Weights of a small transformer language model.
Architecture: tied embeddings, capped logits.
Training: a variant of Adam for these matrices, 623M tokens, 4751 steps.
MLP neurons of a small language model. Each row is named by its layer, matrix (down: output weights) and neuron, and shows model dimensions 80-271. Each number is 128 + 32 x the weight over its row's rms, rounded and kept within 0 to 255. Numbers have three digits each.
After each neuron's rows, "fires before" lists the tokens most often just after its 100 highest values on Wikipedia text that the model never trained on.

L8.down1081:123193125092115142133101117118125081090122057115113090114174130086143145143082164101102144085123122111081136090111101145066114078101078152120182120160064107111153152143156163093131125162146080132129109214175088097147135155153175138148142169100151103123077171212122172158153091151125103132166115132112109107138141192104112151076120138161088171158122125100142154128130131146112105116124150157192156176137118073100140115133111054155170092102208086141117154153116159122170165114137153094138175122075150179130172135121171158056114115095155178118088176058120166149096161143154164115
fires before: ",", " the", " he", " it"

L9.down272:158117147227140123119101051094151124095125096120100125133178121074171160152090079168105174113194151090158111153196113165128093124133124145111128109161115093137140122170106115145136130164159104137096140097157180150149163108109141134129136155118092114146127188141123154113072106140100156130050097157126141150181152108147161123108139042130080084184145164121125091138186161125084182163112088143149083173144092153172128123165192212139108072159152104127164135118178128127129095187157134087151084132162106124129150092138140163131139090140112145131171134157128140130121104060138149153
fires before: " |", " vs"

L6.down197:104103091155159094146137113143051101142132188118120099153103129111115156188111110124129163061179078175164116148176142120147078135141156186107201136119067158126111167133139141120105105136130169147150075132136153151175114127177185088118139121146169116124152119101111113133112138084110129096072088099098118118111167138072098126060172079165130080083138133099157108110086218105112175116091129112058118136131108137177103133161103196164087110145171132140125114142097151125119178134135145127114109120224153137105146109157145143127128076058102145089189114172121123139157171109128133113
fires before: " |", "%", " m", " (", "."

L3.down895:125125142045177124121097150121136122125128110166129186075133157172161124122105115119128100075109076107151083104079136136116148156089172114102113094167176195130145142169139098144117141148123128088074127072203128118172111206125159143123116148101151155156182104120100131172166109176166126120159166171125124162193116146109123124106107100113155136122104153159078140119117087140150145111120092083133107148089081106095092126042098120133136085100124138115107146129183083195103139128102116155136151076176119240127105154175113109138096174159142119072106143134146094058157117122121128137
fires before: ":", "\n", " |"

L9.down1219:143124087095162147106187119149112125110121066136135125099138162123133159123081131109106110168179144249123091127138101159173106163154164129111112128146129122145166067132148102097112061140103116167100129111130162121122115160133149167111144144174111140156149071100166113127138127075117128177153148105124156200104162161156087167052105150120129132114136091128162090132160119110165109149179151155129184115137127158131155138135162099128156137071163152161125074097108131153118121134100092145128101114114127077092092158106085101095157144124136071123093155129150153163119092101180162164
fires before: " |"

L8.down1176:158110136202092103129092145168115069089113140085108118126111154194117101165159132117089077129108099073091153083120178121131113106154138135089161126188082032097095128166094164138148130083167152128185153100123154113096068141078136091099133153126099115120153106204202110101115151124144139159162157111138138113177095124092126128127114130150109147162173133104142156164094079111100122151089100158112169100180174103167142120100128169089168127187148129202190151086171135111189162201144119108076130109111156150119149169142092141143171079087200137122094132122058096120137137125149160118
fires before: "\n", " he", "."

L6.down93:089067127170184143139106166134090120088124125123134116165103103142121137140129092169102105118106105112181084138149129124078111095094100128142203120128137063072132091174140175152092098110177139168158164085137081106104089121147121133146142123107112068075087171151132097140070135165139151126176144105081104186160123112138103122165107061097130134091108106130109117153145147103104084119000094147117103025116146156157109135128112144152107070117111094172063129153136099098154119146106138146105104098152118110156083129147095113138220129149096150100152148099076128083102134122091138121
fires before: "\n"

L7.down700:093137150140102100124085111117174151119132156118142113136098111129122127166159189139115104185077120043129125095111255103144130157148144156107114112079132096175144109136124118101183177126111214149162132121102110143100102092136074180117150117110135118107127056153127128106044134156112134166129132138147106091099068204141128153127150073181133123111143068105166143129133180095126150140106154135099130079167125133125161175062134095032153085091119193122117184153119162158134087102158141125105147177133065124115150091072120122061130087151152069164146111114102144108136096126114126101
fires before: "\n", " The"

L3.down128:136128145103114085091109111154121081153133090161127145084155151123117087127130102174099167094181174154111167086151128124105140113111174100116098126109099123159092144142080083102091167163142186152156170075111177197163134018119110158085133140167173157102133099140070125184119081070121117146120114151129149125095082037144143085122134081160084149147114101111176111100135125178145148133134120134078155106158125157112109098176203157138198125183083148126115098162155184112098133149150101126123091145188123123058108124094144135159120109185164052194147126092111154183124109116159143094
fires before: " |", " 0"

L7.down592:134206141209099099142137123098135109131130140151105080142112127135094126140144137086145123160118119137130104133132154114110151121092135135080097157118156181206149064110155073114132092107177178184126097095098107107067181101146143120167132139177170075150126147157164124102067127150135102190142130136141104131091094137133116134193141100123093106093164136125153108120134100059124127162087074200089151089091157140094125123096119119081104177104135129106162142113101122144134140128087093125057211124110092093137144125198150063128145072075154126121127161121097155127207116136207187089
fires before: ".", ",", "\n", " in", " and"

L7.down995:056194152102188113171160154126117111044139131148140152155089083103075161053126102137130114088125156093173070146088126176150137165179172122093115170127136122166167115128120125184158111073116159050159108118081060156163128051134098139092153134142143053130116104153145170150119145132158080130117118111099125074183120101142141143087137174116154165112191131132119073175125109147125114136137140071127126109108176108142174157068098133161125059127140129118095106116141167143062166143108158051209125175073105116115114055162080178139112148108123038114114148132122145134097188123106177104
fires before: "|", "\n", "|---|---|---|---|"

L8.down1165:126119140100149094088135179089163131122120080081117113103089119109171147092110129137087096119094169183111143071100150158178110148079133112109138110142124133120089083167151173063087102077117133146111157111157122092083130144182134187144124146170141103117118130150157090143096089163184168135098110197175079155110124128163102143144116140089077124089135161170105172171105103115149070127116141066133105126180089119133098194111061124167134129129141109118130081062141101141104080123207070199079137097075129088107071111151149110079148116141046142158129118146174119126132082056083219156
fires before: " |", "q"

L3.down561:144149113141130114157103168139094108129139095074118109083106088132056117054125107030178159087130118056099144110111131101164105143098136133097146114190102167073106161113146114139111156146142133073167175160080123108092117140137099064149182081185118151095118178141088135093161181183106125069170122154112098116159126199104104172091160179149111116123113145076139121151161142158157068143138098122156168161105139178085129169127123117144174104125138108087068097152135168150090131178114120141177149108097132142174115165150133081152127116143124149126119107128128126181119122127108092093
fires before: ",", " the", "–", " to"

L3.down12:150161077171103128231148031097069143112118091063060148141143115085144081176143075100179112117167151144156186070120114096117071167132124179047141121114145097177088144100122155166139123110111163149070119149104140109179101157128173145108122074182136047131108130125076160059138106146134128161124149110132116146135121114149168078099138152108159150177119101128084117167147112058113095126131134132149091155146106197101130136136140124139165145124088107166152156132186071081157141131102148115143148095098133187081152068150137156095142139144105106137143140078108083148132161128081173069
fires before: ",", ".", "5", "–"

L8.down131:123105152080181093102156125095101115136126090115109182095132175145095146161033185169075090121101096120151078111177167122087117133099105141103125110164168099193081107190070123114105120118179143146177160098117148143168107157156166142087131117112133120086139132124151063095118151157125125154104138126133120173089121113069162160133175116134195152088116148170154117126126168127110146135110125089072166086169134135150119159165106175089151151109105157127087188126114113156111148142151074174103113100159141093132061105114126115085121128127116089102109124119139118117100098107102196173
fires before: "\n", "|", " \""

L7.down727:089165132125147155147154176088193128076130136075091036107156184119131085125095100077165143109161142147165162121137116120164143140058162104158122151116157112115128124160127117108088089131194086186123104115113097151207140083123126181089105088168156123103103138097150140093116086160100131164118083105094109071144056147135117165152165097148114142146201083146087070152120128067105093085094094188152099062132155114080119112159102082143110133157140100116128124099149054127132111172077139096165168145097093152137092085123122120158154084137184116159132132102083073162116112112157169082
fires before: "|", "for", "\n"

L6.down63:081149129136105125131143075118118084127118101086155154122129107150114117143095126121094100150162095085143137186089131183105126114139173163112088024152081188140114111107093152086116118089151140136139127149120163130183110213153085107117166145086193128125161125096103105138100153153138107162172130127116089126135136130151125093132133089125151119124167146136124074158138128193092100125158109114118101168212084162098120115127152121152122111110182178082123123052165127157080081161097069176127147116169147135133164109159091107113088140076140098131100131146208137087143153102072080174
fires before: " |", "s", ":"

L8.down775:134117120221099173127113162179167142116121141102166062128126109123111157162142181110132078132121148107147121126145227141112121150157120158151132132110113103150145081153152086118166094111120192137180140096202134148072124113115102159152154093105135113042115074159157150082075121152138172148118081132169118127093072134140122135129110113179130113157157061120221164146147122118149158110033153160100127159157108081103157150093095029076182115103132089139115150133150177161166081118128122128111110127126134127092135100078133109068183101084141134159144154117092151119127101116174101155
fires before: "\n", " The", " In", " A"

L6.down1135:104149077139195112116192138180130131109177090100104077117148143155081135150147143092159141123162165188095150137142158148151129123190086168125110129053124155172148130134105088166127145105083126111152110128060151131107095047164116122137143086101158139128151130166110156143027125088069126037149113151077152097107136119141155114145162079077108207145126131121136098147102125105144140135112113135100114141144136105075135157161145187174183141172162127158130108096165084127072095068126175140116184134081151151086170071173133102094103152148155097146101140119105233111144081168142126115
fires before: "|", "\n", ".", "-", " |"

L8.down1107:105051151054098125108117190133178117129114133120067113202134118141114140147105163121076053100129110121165095172146180133125106124081154105140061130173086119163128100140076133124115115100138232138121092121178106118142095137146111133099102150177090106149098149138097065115089129168107146142128109142113143119127130157079160081120179108171159104158144148145156089203110140085154142181072100076048147167122199134137109151077094149066125126104120160130123149136101143121141152161110087166090055086116108106146123113140127161124099115079145107184077155076170090122078079084148130162
fires before: " |", ";"

L3.down918:174162127122139044138180091121137127131138107153131103103151110134153122160096090125102076119126126139121208116131161144076092130170126147129116089144158128143091058150087146153175133081159121168166103119139136152130136121137136157125104117092100063126165114149092156073148107175189122154139181144069105161171166143127134126127153115171083165102088122154121132167162128113069098184165069151077159145117126181095150156151142140154075131139136104096123115088132133155159148142139122090148137131100101121170142136155052070205169182135135109075161073105169111165180101142156117067
fires before: " |", " –", "s", "\n"

L7.down201:112148084083137123071135141119157147165126143087116088120129080137086164107136151145143165138160153213174128072085109126105062096081114205152134170132148156161147161180095102113130091152118145098103128143168159099115094158142123135121174155128058147140090167080172095143145111121138133171088118119147089121077133112099147144126095127135136133177163146057116079146107101096118130136143194089089111123116079096145083156133144103127104101136159117147161118094142112144177161107112073148090101122115122177082111095104131124142212097136117183125054107130153122201068141143086148138
fires before: "–", ")", "s", " century", "===", ","

L6.down693:155161087163106166124150161203202139109084156136125155094116100149105139114191196088162190149092115109108099131100175179122176141062157118067129093172102087153151091122150148091174123147113217127132094159130116167077114124155091112115130134097144165104135130087111142119131104146138152163157182128108072107125077136098108107108134145131121130083173134115107130179109151130113106139097125153109132145187101125086180153084111059096189083099158067131119162103113136122152140116146144149127132102111105178119165092150165085122178099086148126150166115066146135142172120130165058101
fires before: "\n", " He", " The", " At"

L3.down1021:153155149104104155082195139146178148127148102115155113114164164147160153099138145109124142127157146150200121068093119135106101120074148098152080134175157151194150134156132139134166088166138154088161146152187159161136110125108098086130130152096169152142111145144076146152128095171161152097144102158128114155215124130135096146117102094185121158155140130099157114120125127080079075090138102071135106192124089110129087092152122140165148159123078151155148128099116066087081082077110158157146212143097108144132132168152112157126033152148082098097147074141112164141139093090132053152
fires before: ":", "\n"

L3.down865:086120099124129081159150092154165110111106120110127108152125162168132129155126085153096111134168140119125121116079131125095131115129104086129088136173218145162145096106137133201161071156106141135176172113179175147165103196131110089149127121110113036144192136138106126091096105126075122160104110168121165112167106076224153120108099096073086123162112135189128150114158133141118120129127116166126121101082151154127099116076205170156131129145131114109146091104139135168188180153119117139119126115161142135154099124184120095139096096057175142093175117119164115114114141152154129117
fires before: " |", "s", "==", " in", ":", "("

L9.down1173:148134140255102136149109079115129117181135151119091119125115121119141139202126143124191148132124128000162123123140123115137131112181108122121137116145119102145115139117141107126143121138129143105115141142107157134130159091140143179098135094104155120131145099137118112115125100144131101121155132119174105106110135074110136124111141135102140090129078101115111123161100171099124083145189113119131175137124108074193126120074126138165106142156124100104127120169139146099095102144102133118127119154125115127120115082111138135126142116107085163122162157119217132154142146142109166145
fires before: " |", " (", ",", "\n"

L6.down1183:114089125255144122173142117129117144134117143143142110115135083137157110096137129112132133146068089000159114148139108125141132114092083110132084109097155146153126114106146130093127123155167117129139165140070083134079131152183183114137170139109149116161122135146071123095176152112075047104114148155140173147140116142145119081109149160092168176146093129077126142139105101104111109103141143112127168123115092165169165121085154122094143185119126117148136118137160113136128111123126142148110128121174129082115139119166107117128090158136128098136180130108158111118132085106162132111
fires before: "\n", "==", "The", "In"

L9.down1009:163166128010127151153136102163114121144190123104107078134108126115193142101112168157176139184087096160137112109114120090142172154153080203123138073161147142114145084175135138102095165107100141104113121068051099105136085135138165143125067070099174149095167103114176159151132098154103142078118109125184148180185107126168151115143104123103131140103118137160084105126131098143140042140153148081113132123103132131115183121098084178116094144105106175175084092137102158146111117161145106173167133074103117122128130170150108073137132121158111120137123132153137129129119139204141119146
fires before: "0", "1", ";", "2", " Mad", " |"

L6.down159:136148103255122146127112134142095117164119134113141113103127173136127125119125114172119117110168122000076131122123096126127152090100143124119117137163129108123141122059183157121073145153086174141148131123149158167127111167182098107064137120114120166083142092140136132137125105134145106139144167184129122152128162116080078127121101154182144165127178127140091140143149083120094141094126173092126122149141111122127117117122122122128154114078099096152121072121138136135127100130137121124144176115104129146133140149131089150169118141121144110058111128144123086115139105109169078126
fires before: " |", ".", "-", ":", ","

L9.down576:134139067245134140105142157092099138142138146134095119118133193077161115083185105058159175132150137113119196176078112134119127157121147110164130151059122178051162138105156177093084102156097079096088119101081132114135126118168104080172154135172144102130092093093107163129124100093115057157203101116103076148143112138073092092105160091163157151078165164093131082081151128114123133106121122125180116118124089159118107093147132108107160141166144112128131063130155102121054158113064125093159143187162102146128142161153106148127075149136114109110154108143170210111127114123158098084
fires before: ",", ".", " in", " to", " by", " as"

L3.down1241:170127143064131130099089073123149112142182099206131134102145137135201116133144145116148159107131141110134134110057182112110054123125132133075096117117133161148115121108097080074120073157107082078100097116202132128120160186115131172111170124140168169173137150137160115120155116216162109120117140155122090156153149143098123123108074146098172133122124140112104114119160132138137087131134107096130097116145109093097029092126090061129175036169160121087212125105136127187123179109125129136108143102142079158122094122159128155085157124153121127130117134153120140153158122107099113108
fires before: "==", " and", " ==", ":"

L9.down454:091083149080141163050164113130145159105074153122162167093140082125145153112141166085120068112096124151074125126137112098125094124189139118109119108122166114137167094145175110123126165158068075057200170183090070162134134182129117153109125119104118154075160114071143095132170152159198101155119116164124132070114113114121147135133116168119175104112102118094181112192066109106104138125172147129092132104141136127094128204153136138135149148069131134168109148089133161118164174168110107081085141121070111111119100107122113144087128079124145174102112154156068102139125113121144157116
fires before: ")", " |", "–", ";", "),", "\n"

L7.down1119:121168164103125101103097163144141168117093110142168084150179130167080153127068111118122173147064117175156084100171125157126167123122197125064189164157164167168162166136103157148141091117180149051145062178092122119101147104175127139108077122162084087111166155135068068137145062130118144091135230113099139120144091165170112141127122114098128092125115153115084083107156086150117097111133163114139164108128154115134091143110126145143108113078122087126195082196108137157131146121092119101140106160151110127142105093160137116094055032177175103097104102176121170128106111113105128120
fires before: " |", " 0", " 1", " 2", " 3"

L3.down10:143164166116146072160107108117054102164195121105136110125128045126062112183159094118170129139204129069140138146145135082081116116173149096130095144138129156115128060103068136123154146109126102128147204066127146160116084064159161160156101082097138058143141153162148139194147124076098141133094059149134136128143133100129087107189072114133168118207095116116124082089111142138132157130122109180140148118131147149150143099127153103112103121153155165171133146122147137189092102138101136083130084186100130117185175044162132082079176159119082131146113146103157174160147129123175101167
fires before: " |", "\n", " by", " -", " to"

L9.down831:098145141142048092118071153086131135156167115167113119175171150153138135103143133099136122149101122105141136148107160124057149090129108105147132106132151139177095093170123121104104114128124162172176214135200179112119135145158076111113127164174060164091126142113150159091136084097123126142103124105145186175135131103139117179146086110114180137092171141162123170117082121162144170094091184191132149112172120097105136155088084116130128151132189064143201117088130149118110103115095154109111169061170166132111161129128127179161048103181142136087085140160092179102127122138154115092
fires before: " |", ":", ";", ",", " \""

L7.down1197:155091152071099089108098094122113112154178112100131119117154120159146162140151114080174158185138130141081136158156131108115117081142141156131195113095135112168134181100104153090179122084092132108101191155168119131136126145123038076123100197143137094111119222090054134135100101079060107138093129146079134121090099171178137127106108149139125089075118160187173101060106080145137149195189123156118165117087124086102122184199139150131159063116154141168111119109141129114168097121094125130135140127099158077054113191181085113099143133076133190111149143075122125064211128166146166172
fires before: " |", "st", ".", "R", "–"

L8.down389:142117182092131125149173070138115113122167117062112147114125171189117171144095117130122089167141153189116136136147177093178106116091169140143140080137200147171094088093112081137177132122128109127155136133088100137114136119077117105120110143138170063141118159127086163076082062156100145132136131147176151142167155128153155161138160060115099112108102165135131092109107125132057121171119133096110138115128125117117107043201155090135106160164153135083133104100108126170108098117158174132121114130176132120173091131122096108106172077132168153158103143127135105081149103107093166113
fires before: "\n", "-", "|", " |"

L6.down819:063110121208124090099076089108114154129131147158143160085138111134099153122093159153113094119098116090127140130157128165105091122095182183132118083220162140141100161133104121132103109118139136135129106090139143198170147160167118122124159121102135152154133172135103118135139161096122149122136141161138157177160104070117097098146116099138141148113186133139169147158174121095103160118051105125118161130108144134153163168122126107081133111130106067160131129160142147128130088183140147136097172106125138151098129155124145088044153141170145144127087104112115102174093185098160135195
fires before: "\n", "=="

L7.down447:109154154061160114148147151080179061086151133156094108077127091180185156141116130098180124102104142103093161113079095156164131097098125125173071161168114146107178087109169126192091179086127148152107138128105150163132108166117104151120113137145106187098131061170135169099090126145177168171108132152127138140164151123138121133120110163153118121136147182121164091133076105117149113160085067156063198170169085119192128111127129127137076121088137073093148168142110177129168137147138097163085150105135100115122156101097098105115172095100153102136094177124164112157129152118133143090
fires before: "\n", ".", " (", " and", " |"

L3.down1278:136130134122118106135102077111107112094171160088123115099148166035146117100203146115099177138141140113168087166136110131137107146184152178118114118045169074118182190138077147178175108106125155129143149138130173156094106126154089161119108090151095134157137125158127126116093200183146139099176085146108169110162149139132127119107106132105159115142157100102138126110095161130109084130109101103127106128113141094107096139099065064145115088156162146099174146129192122059146110104113139101155130190109114081148178122091091122128077128106125090192102158124050179163092127162129142171
fires before: "\n", " a", " an", " as", " the"

L9.down731:092141089196128137139152072129124154148158121097158113142121080138156172113155104187117131157098104227137110118137105185169140140151130094142101104088146039159089119141126147104134100189107098134123141117115094122098142091094135078141187146125122130138081176077090122042126105096067129125129106149138138130155096132108093115085133167156108073145183131073099135103162181079138127138142113119147196083123164124148136124093160120138132149126150076115111101143164156147168141132159173134153142146142075127112133127179092116134100132067078129109150142133128122142109136138159090081
fires before: ".", ".,", " |"

L7.down86:111103135144106095074142110104144128058141104107153152082073134132105110094132157137102118094127129172165114112193104084105046187138075143150122178132171154134118115221112150115163095141119132143177115086167135036162116126090141142151128048134173108140112166151148124124090149111188072128134129104131131132122111169153119125094104075118216185112142141114110129168131149144173170130078061111141135146173151171166110162169119150133132098147141152144135135130121152046102161101141131170094134140117142123119084086146110121091181120177123173130113188150126147140176109084128173178
fires before: "\n", ","

L3.down823:102108142115169139092108143086112156119112132156155158133053091156100091165138114082118078107095121111151144090185132112081122124089097117112162070138140122075155105110157170154131147088128117126164171102181085148045156160127133118180182100118120117113156093139172131145171193150148140174197123135098212124170125154141092126134126126157159136089184137198105123153106152141214182127000142115122139169132126127205196142123091091146100093087129136109100148125166118110127121143112160102153138146136110167140141192147110082000095121103098117106119132151070061099140135141132177169
fires before: "-", "\n"

L8.down1132:127121120113167163137152111126153084063128133096080107092152118101148154166054142170079134125100144255171121061214111108137106142104161095136132167100143125144139089136088158087093126105131129158140123142129076132123139055134099141111182082161149143134110109129130150110103174110126111168135060147116150145124112187186150130153081139185093138105159131162175117125120169102132113161000122176135133069123160199148136137164105088147184105123089144173079137183111147050115137185065199072142114101130175172152154127082100215074131140146149129098125149085093127159041134164126170143
fires before: "|", "-", "\n"

L6.down1229:087127117143121089147176029118115092133122080103155100070102101171154063202086090105125083136132130080114188080096145105088146126112138103051126071074082114131129201094102105107146120133126101141180118117168044110054135150118182146101116122192110121101116120107126186067124139139135095150135153094092086122085178126143178193129118119137130127088122109164144080163137162142127127153155092190134130160198151152157121098112103133152130092176133127131118115149115191112083146129145122100152106125109155106130119093146138092103180090151137120124109151137183077119140121102093155130
fires before: ",", ".", "ut", "ine", "ted"

L9.down524:069100074179104122171185131085144108144167103130162099140162102158107129163178122168150154145094120252137120134112121146165090070101116134162125072099120116124093126108162079120140086127119176195160211174172117167123100139182136104120095125129130070139164072130110176113076171169147088107206057178142102109122143091190187124093082127106101124158156125095120128099181208085142092122105111129107079083096114143144133138136152134096169156127078098099157123135118131138156048128155118140106118142123116083109171178100109116145130120092115151112187144193113164162149115149128136112
fires before: "."

L7.down926:170065110145146162113087126158087149149129137150063135127101151143129175119083193110161099132104160217131130208079144132111116105089137123133164160126115087095146158135137137113133075097164137176130118122088106099171103143135081104102156064157155109135104200093110122118073131147145130153111127164137095173114086188138173149167148135109120079097096082184121096115130161106166097177079069112128181151106139121146086152119152110160120118101158166090126100132129131097111073128116107092092092101050137059077108097118106164151118085117124149176102097157116112106080106096083126153
fires before: " |", "–"

L8.down366:138078144166123104104090141105119116130125083126118111096082169107145172100100115189076102118150079060117110120155181144167136095120175071095143120184101072115109076163128064134108124074117138137198081137125179148136100141132157162166167098166159151090110106136134090147125133178122167094098165145143134153115108187127144120153124156147155082054083153083158148164127156081109081147170121169094147134112152157175087186101116137121132142151105160143138079117119085128101113108131104158093098093128164091127080104103106160082142077072124131118106132122127123100116059127071162107
fires before: " |", "\n", "?"

L3.down48:121132108111166196061162153065089140103098137124079122105160071084057110163088127114161102146125143161140118185122111157104104185100123153085128135138101165054102154120133125170080149146125134084151175116126200162097121155116099103104163164125135078109072145112144132184159115142133126159147135119113128040111157136136130077154141122132162170098100102109173129121122155171076132117131132140163053183153120126149126137118124136110137073067114144176181117102112175118098172122150140139091160174167173187158184115108134152117141168154111208087138104128087094122121182107139113072
fires before: ",", ".", " to", "\n", " and", ";"

L8.down971:096101160075119115107099184130141123144121140071158148112094140173132134144149158123105103154053074008119133052105255137127143105174126117132118113150134075204149158135062100154107142096099170107161118104120140164094076103164111188110183125118129119116108092114171125112131157142123094144129118196123144108125063147086134127145165049149140120092165104116176129160130169105093138163081164120074122111148148144131164166121118082086144098122076151104148154167114122097107117158130162124122165169140155148080109138129110147086137099159151087099186123100104098074097124121143151119
fires before: "\n", "|"

L7.down552:102116149130189130091158087145122112135132155080066061087151163168086134083100075132089127128166070153160120107165148147129118111158140148070114117105090160073111103159071087168117179143120157150130132164088197088133125125145143165121080129109125124119156077100119126113093116083106147078105098138128115102112139142118169079112167086075133148165138167143080130134125095057102104146091055168127094140075132118134145077179164217144084144171122136152090135096099135122134122133126104145164095154146117057130098065124120178089102115157106152105100132124157140160126088108127124131
fires before: "\n", "|", " |", " O", " final"

L3.down519:142168125175124143142116127130135036091149161122117150084128114175098104153170121148107115158112091114107105120133115094141154104125157123105096081160149138101140126141076098173152175138137099131114141142072158118177059154159136081116206112122108121163120124151126087105138147119063134171082167121148177164125103109126144060162156206102185134123127149127103064123118117111164181162103130070119150157091115084137122163149129101094114160082158119184127159109095184104108116094153138092083142124074119132171179164133121176178079142118153085206150094131098075152153114092138127139
fires before: "\n", " by"

L9.down922:121145110068098128147083144111149095148120087124101126133170176119148113115103177083123118176084183114151105132048112153120123179108150145106111152133148117105119121132150172082153058132139145109142131064135121128110117096124120074122158143155133088106097183136102108113135206187164112100151237144158074125149145095138053186077107097126107119099119172079141111092153125109102093092094076119101120081121080079133083084097100180165166096186095156167103074133123099114130183095143141122167110072127157095144135135073087121140148137088118133102113120124119143169143148106132091191
fires before: "\n", " is", ".", " and"

L6.down243:166119165142140141156102189153189101182123159085158101145132117158085117128103174138123074067080154113121106079157143122120151109134181150144055119159125171205083078141153140140153082123106139118165166107165120155082087134140150097100094030091174147115174119106063132096141157158136138130079116150154139132111109109085131127133150140177095140098123181145116137159169136092105084162049105089100058160105121150177173155102123120086095188143090145123096110131127154146165132128096102123076133087164163146122136149126066112090143151083044135108145103161129098126064059104101072156
fires before: "\n", "==", "===", "E", " |", "In"

L9.down864:122142092239072067066139096126141135137164138122121150129127154135168145140102133119135068086110173183121163118049139111123167083141137132144137085151137089156120098129137177151115110132132123203130119164140128124160100117145084160107065127115159125112064099103140120160094194128113167079132094157091116109063082124105145151149095077154139126138162169134123140111136150154132147196114152099117123097125104144175121171087085137106117141154159056135136132151112085089120096143067134217134092133160100078102119097087095162099072099067056140018134138147140144106102146166126154126
fires before: " |", ".", ",", "2"

L3.down759:158141127186073106119164146113184183112064095119121169174128126106098148049140188140112122146116193066106107124099124119112152131111116150110096098112128115109152127113151156101155090117154181128116059194135170133147082154125090156068192129106134128088137080120120108151146126116164142109130157170142113119157122153050176145090082168149122117107128150106140171136103074107100206173108114116063122170106115148111119145087091175121138130132098129109095151110098078124111123122139183079092180173152117145146113131099079191073100089094119116119117126118146128099114152172114072116
fires before: " |", "\n", " 0", " "

L8.down849:136153102000128085124159114190147072099129114120132081066128135133125161177119078123090142165117111255170117088126137089071130090139144125090112111115150172158157120160146105125120096182099119128117087116148163037124064144092165146124098096152136120109129138100151154116091158088090148084133147142186174123137082076151126106129140142141104121137106114134178090066173130169120136144149186090087134106115137131158132139083122102128156148152118160151143125143083228152095132117161093148162110186152156091127100089097073150103108132183120118133143125170185192159106166184121126100
fires before: " |", " Yes"

L7.down350:121103135128111116164131090136123068139086124104172171178154141125148121181193149186103167111124133124133122118144097090112148165103106071058150123162135107105131197138115124096095139136096134128095135129077106094188101101150153126172172155131140175130143153124161174117159112128150128169101135158100149102140101113121184135154104134065151155179072116130106146129120114100098103113087151119101143101162105124165130119083110132102077124125195174160183104183128167154135112138147110075102100077161121146214126170151182129142124136093094058222148165107129117083108208142133086064
fires before: "\n", "|", " |"

L6.down981:142186160142141106160205155060047078174102137121107064166137154105058121138179072122097147156135114172108146164142152152089114065150101100168130133172142079184126147111170125157119113164175125146146174103126125071104081114151103165089189156118116101135139082219135083112077119123168111162100138128103156090105162176119155152121189105130097149135179166108086113117090137162144134116120149106081112150100067145163107089176137165126133148145154142108165151128103087117153047176154073133124148118110137073174148177116113143158126064140120123107117130083115182093147152068110125115
fires before: " |", ".", "\n", ",", ")", "-"